Weights of a small transformer language model: 36.6M parameters, capped logits.
MLP neurons of a small language model. Each row is named by its layer, matrix (gate and up: input weights) and neuron, and shows model dimensions 96-191. Each number is 128 + 32 x the weight over its row's rms, rounded and kept within 0 to 255. Numbers have three digits each. A neuron's up and down rows have the sign that makes its largest values positive.
After each neuron's rows, "fires on" lists the tokens most often at its 100 highest values on Wikipedia text that the model never trained on.

L7.gate990:158125129160137080153183153156125138107178140086131111087113168160094086125142116076101081147133132136132106162061173123071136149183094088082162162102106117147106136161124087120106142146155142154105177182097123097141058092146143128172153157141122143076133063121141097166153116118096133092
L7.up990:120151129182152078182152175123110150131128103094087071101215186089091170082152138144148130093102150173136169171137156138192171195106100101130123123132128166190073129133135097154156130119112129143125120149071126133110115106173132091105176131131153150179150142116096157065141147161095110144
fires on: " and", ","

L9.gate804:165077104152141108095146136074176075097133128094069119120067134160127125122107114110169193119091130087115123123200125110149132210083096113100086105136078116074136155095041115128113114127108112090118098140123069133087065119104096137117179193160110155121170129088119159092092098083112142109
L9.up804:141103116128094142129112193140130150147099108144109098083104127148115118116035094100104110222088143108167126110134135104123139184111125149120143113142134182132187136087126213127168164098139107095135127126122122156087136153109086097123190156109175138048104114154071107179124062093101136054
fires on: " |", "|"

L7.gate391:104087166128160162125112152163103150120170105156189139113157146153088081117136072127107149100161168109080123123130226113091146145182169180124110121123145134144060114095103096134085118194124096151165106152132136142145090132114092148092045107155153150083144166091118142130083100142103090200
L7.up391:172141129121100061139110135114117153121069132101153114090154178096118202112083161168135165166038118149043093153150112168141124110148075052126098102130119098199074182132146123108179101105116125131118157128112108183126147121165150118085078124071156157128122137153139093085132176152114249181
fires on: " and", " as", "\n ", " than", " with", " to"

L9.gate63:123145109129169148111152114089139118110149114068144125165210159182106128077121111135163183116094091134216127129108133119128130156147093117131124122174137138142200142123157163123185140096122181140140126145109132116105118120153073141155152150151110176113138143152112108130136163139087111184
L9.up63:124071103108065148144108119156127123087167155080165097101153110115162124083133095123128191164122134146097123123195062127123146146121100142118175134080094126208107120054152161128129100088112154139181168158184110142102123177146172141135122110132131145099092105097133093115149118152143029123
fires on: " Le", " American", "eg", "Le", "V", " French"

L4.gate667:107079163133108182126154146137115187105074134124111175089102112098137081141140132137165101115079195136148123084144104128168105156108146144108167107099129117153112075095184063161112123086070131076171094168145119154093130178104171117058119143128120078126130058138157120162148193085159117115
L4.up667:131100066215193129113132183107110170205126109101112100124107081200123113124169110128114130178135123136148118109124103184101123128089120093091105071124126180161094079089163128167151154099042155184159108133177073125157106111118137143130091158116089086092122054136152098150085074138089094086
fires on: " between", " both", "en", " of", "ing"

L9.gate1380:179072212180117163185149162147075154128112190194120179074065117139125136097050110158141191091114106120181156148120097105104119140134129114189078176142188105084116136128149140085142130162129130182186077148115143143145178126116076075133100107164157130116136145106110143146134113128172119117
L9.up1380:129140130067081085115171190145100165127125177102100164161123129138146131140183106099066159175149120141095143091133109130167159112123117161105133163164103195084122121128122137127098105148149106146145103135128095130093089177139051120095094175140167162098117161065153150091148130229089120166
fires on: ".", ",", ";", " During"

L2.gate802:168157095070120126095082119144107188130051099161152115150152089132126102139071140106101094117077209167099115120109155198093140192191114139108184120135103084170084093077128110155093145106085165124097126122090130112149130200103204127085168128068111122126082159091156118128122169089158149070
L2.up802:154112142096140088119110115104155167168138086121149115124123071121148113119158097065148162113110099165088097123104160112176142128088149126125122105111102127129163138154158118169060138164132083125180126137053070127177129119255070098101110188113136125120125136131127092142147181113120103082
fires on: " between", " both", "en", " either", "tt", " Both"

L9.gate1135:149135141106107120154128115174150156125099118091124048176088207100084152131110146102143098102135073105125100117151178135139117165085057153123128075132138098162108103089129091082111115108123114128115103129112175123107118133119121135136128119151236145122129134139143178136179181151056104115
L9.up1135:084129154158153055071180125157104045135131115209110111162155176146137187118092078171170119103128133105168120044163126121143184106122170099161137118105155193147191130143173157186152129167124124147162087095158132111094115124213103169161085110143081122141158169165162167167132130138136103116
fires on: "o", " Di", " do", "di", "e", " di"

L4.gate873:125113137146103157188113124129204091153093148155120123126102181110140106107141141146155131133124093103103070132147177167128117096104148138154146131121136170149089113099144098172149080125150132102160119194066115150150186125154127126100152174129094141147131129079077161110109164081136102079
L4.up873:125086126122100137169114123114146132165160141139136044070110148116137151109091142139170089143125109103092119094121099141122158179098143124168093127114167138081049146125137150152087123123089181174146151141107161137104201165109141086121134177103138141124063125095137162093102180083134105098
fires on: " are", " were", " including"

L9.gate495:129130141105167095083157110077121134116096166110158132107097079159067082085113106124133071133075152133119136088128114128060153111077134118155161123116119123116132136063128160126139128150111086111154121121135139142167069169191173125086147131142120103069141102116077115102055134087067141148
L9.up495:177165117127128126126116165220172163141126150128123091197154111120124128108162132096096071161068141116173118129172142128136107127092099143121110094083084122117142087109165144149136145101127101125117144081170130124114171127157093088117148123163192147099132091164142103162142118148154134111
fires on: ".", " |"

L2.gate159:085100152156116088163163157136070141133119080127141136167106084096138103148147138138125135124134094145108163161153111099143101095111166133200185089128079146096088160131183090149123101165113148149070167155140104076076090117137176137127138132107076154169105099131148091134122117136118138134
L2.up159:087105106156109101125171126139115205136117233116130106096140096099093092129130122218147136100132122141128173117111100107196162125160138177133119103193087160119107165163065059095116139074076126107145109156110121132094137177119149137143147085136081036097100122163131191109083120157150129155
fires on: " sub", " Ye", " Sub", "ub", " self"

L9.gate938:146187164185122117191153156126101154148089142121109127089129123177126165127158129128129142110079120113091128178114174143114105099165116126137151126095161120193152155124110146132141125101161126117147195174114115134104078164120107104104160152067105208126142144057118110120184150145115166185
L9.up938:126130131142114093104105101196097094129090137128134155156143073170111101156129098143067107106170137142120153152176108170126160123112135134127113114186119225149177127143153162103157124105147088108154127119132075157100105167156095127121084169133188049103200156130143150131106150131098107138
fires on: "."